config = dict(
    n_layer=11,
    head_dim=64,
    d_mlp=896,
    activation='swiglu',
    bias='none',
    final_lr_fraction=0.0,
    doc_mask=True,
)
MLP neurons of a small language model. Each row is named by its layer, matrix (down: output weights) and neuron, and shows model dimensions 176-271. Each number is 128 + 32 x the weight over its row's rms, rounded and kept within 0 to 255. Numbers have three digits each. A neuron's up and down rows have the sign that makes its largest values positive.
Before each neuron's rows, "raises" lists the tokens whose logits its output raises most directly, leaving later layers aside.

raises: "em", "und", "uit", "u", "he"
L8.down643:123139109159122152118135042169118074095138126096140101137141067155189128136102135135126247191125104149159085099156150123190108129063149145131128176177155124151095112156072138079127123164142140088155117101174170153142119145172084160136106174112152089132094079197156164108154146080178157134

raises: "ice", "ices", "ith", "ice,", "iced"
L5.down313:078117061108156140135112088157135107126125117189142103102124080082079105102119158156131120128162159090120149121141119174151150102127154137109115140121151104138085153108167175099126169142122115140187136152120177157116156141108134143188144106107072077101057089113138117113080174115111153108

raises: " of", "–", " through", "-to", "–22"
L7.down524:127153187163121088146135208160116169201099074079090131129132103119161195136109146202177130164140113112089125196107117118115207100079115102114113157107130148098126169126151056138102162054163151154133132151106113212128106128144094156176128147162152152127115136091162157160099134116105105172

raises: "a", "ae", "a,", "ability", "able"
L8.down120:163100131133115108156116255150120170118102146136093139103155121128075108142156067125165153092093137124125066159140137141138134082187120168087131129112097198140115170149132088162129080106129130167149123157097153164093103137096174139140149099118122137178193119047121104150170160046133116190

raises: "s\"", "s;", "s'", "s", "s."
L8.down337:132135106090079126113080183148166181129168069108104067143182158164167117137165131149171161180154089146190102121142137170128107088170153127172093105130138078127168096191168115075194098150126088135170025087155139123088132184092143124096127091077086155070137108132095142157158183123153149148

raises: "e", "olo", "ek", "e.", "e,"
L7.down82:103160114112117122096152200187133174136170136165140162181145141132146086090112203096161110158116100147181149139190150120150134197046166152074094154133110126137105166129110141120086148123157148065100162099139135124146194107119040118130118159127121127064176131166087111110075143104080136134

raises: "ia", "ij", "iya", "ian", "se"
L8.down148:152139178146099067172160109163104130123105133043126193172101141136167137202083163059155116147160178109182104067118132102146108050130157117113097111075142140084065145144123135132073173150117105168128085013201132165110093135128117173068132125166135130106131092151104117179149105120180140122

raises: "ered", "ering", "er.", "er,", "ers."
L7.down590:065092132035130147156096091110140118177154089142143140140133124140139149101142125101125168140162183135081152149108160151105165135108152137078109133181122087146182072117122148109136086119095126112100108124079095143121155157110087129100107102095106151118141150164146171032132120118097111126

raises: "ly,", "so", "dom", "worth", "ey"
L8.down202:076147130085147130131151183128095134082172088156159153193126145125174156113101074093124138113093113129151072162081106116135108111216180099127141108185145083093156115131158115124134162105139146127097121100134125179137091091097139132168098129158131094133095162129088033184186124116143137072

raises: "olle", "ones", "one", "ry.", "ign"
L8.down128:164139094100117144144171104122130131151174134126118124153166127111114158146148164092144067119115172128116113134080134140112118142134171062142140162152139106104108116129121101077195121114146141090183117170158201079143128128134091105131136151194142165113119129163150122157129130178160128111

raises: " were", " occurred", " resulted", " lasted", " took"
L8.down176:193135078179101125120149109153140110171138122133086108128142115165151133174186124098149110118122128144141072086027111187075104136126129154088104099141174112152139074152105189092144143142164104179097105105164065117143117215158102113096179149190138157124131079137148093131159118115101149156

raises: "ement", "eness", "y", "eries", "ies"
L5.down169:113254102123154069066139089094108072134117100160120085111113130062124125128168128149129173077166142131123063187192142148177155127129087178203180091103099143085107140181189099135144131137139106154085083144157120099089127156121131146123124112097093090115113131111095131119100117164107085167

raises: "n", "ms", "nd", "s", "r"
L5.down360:108136128187134152090108125122114123141096086083147125156105117139122140120101193159081128162117096085151113081111182146131149135132130067170158150125136050084081115144084118098095149189147123133162128147121120107120114151048097089112154162104111129110128146106117123162125178133154153120

raises: "ves", "vement", "vo", "v", "va"
L8.down795:134160093123102161087090163147146169157159120127141095134110159087138091103128099149089116095118135112146098157140139146152152132101097199152125074165200145126157107088147178139173121088134095155147126134066159121144098171136140066162116136141123169133142140127094180106086117101145144116

raises: "ives", "ively", "ive.", "ive", "ive,"
L2.down614:143102107136139176125126068104147133097169139155165138178170120139088104146133161118105087117069101137145085107140128090088111086121098108117058083168155136107139169107175145121167099087115141134119171183151118130148166164107067119118156146167121129111134058136121062193094164130119085101

raises: "ial", "ian", "ially", "ian,", "ieg"
L2.down422:090137094112086135149119152065070117139111165091126146175184115178152153104102126077143096139124155128089097136165154121119142120090125117134101119152093065117121071185152104115096172152144176099147185078150121130078108122123145135086160148093098135077133119140085144089109088096126100128

raises: "board", "time", "cl", " honour", "field"
L5.down845:101149175114156073128121153106124210123148115127114120134064133151097162198188179139099168087093113176135116128126147097110168135136111050208107134147146102120173128126147121182143116175105098150116187038128142143146104123103110095152144137123144171126081148195086103126162117116129138165

raises: "ard,", "ards", "ard", "ild", "ower"
L2.down281:102139155127156086058121111076133118144105164119119097108159079106090078144118127141154146114058160215146127120175179121172109180111194130134181111151155113118114139095100165124119134120187160171116081199086101153106130063154077116114189126154139135118095148158108113093144131079102134093

raises: "brid", "port", "ton", "right", "borough"
L7.down281:137139143075082130110138194154112119169106173132106151131136171115145158085119128089201081088162130118144158064079090142181143163162144108060132167161100145092081144182144107113099131137140123115154149153050117123143161096059118090181163135100131168136125116152160110139147150131146101164

raises: "ON", "TA", "OT", "ID", "ES"
L7.down845:140126156134131158105106230168197120098098132188078122118108139119154106087163179163100118155112132130093101112118129130113158134115134157072115056142098120109131091193116188097104095113102169012099120131144130131124092091082156163139073151149102109145147148141174118160142127091144120173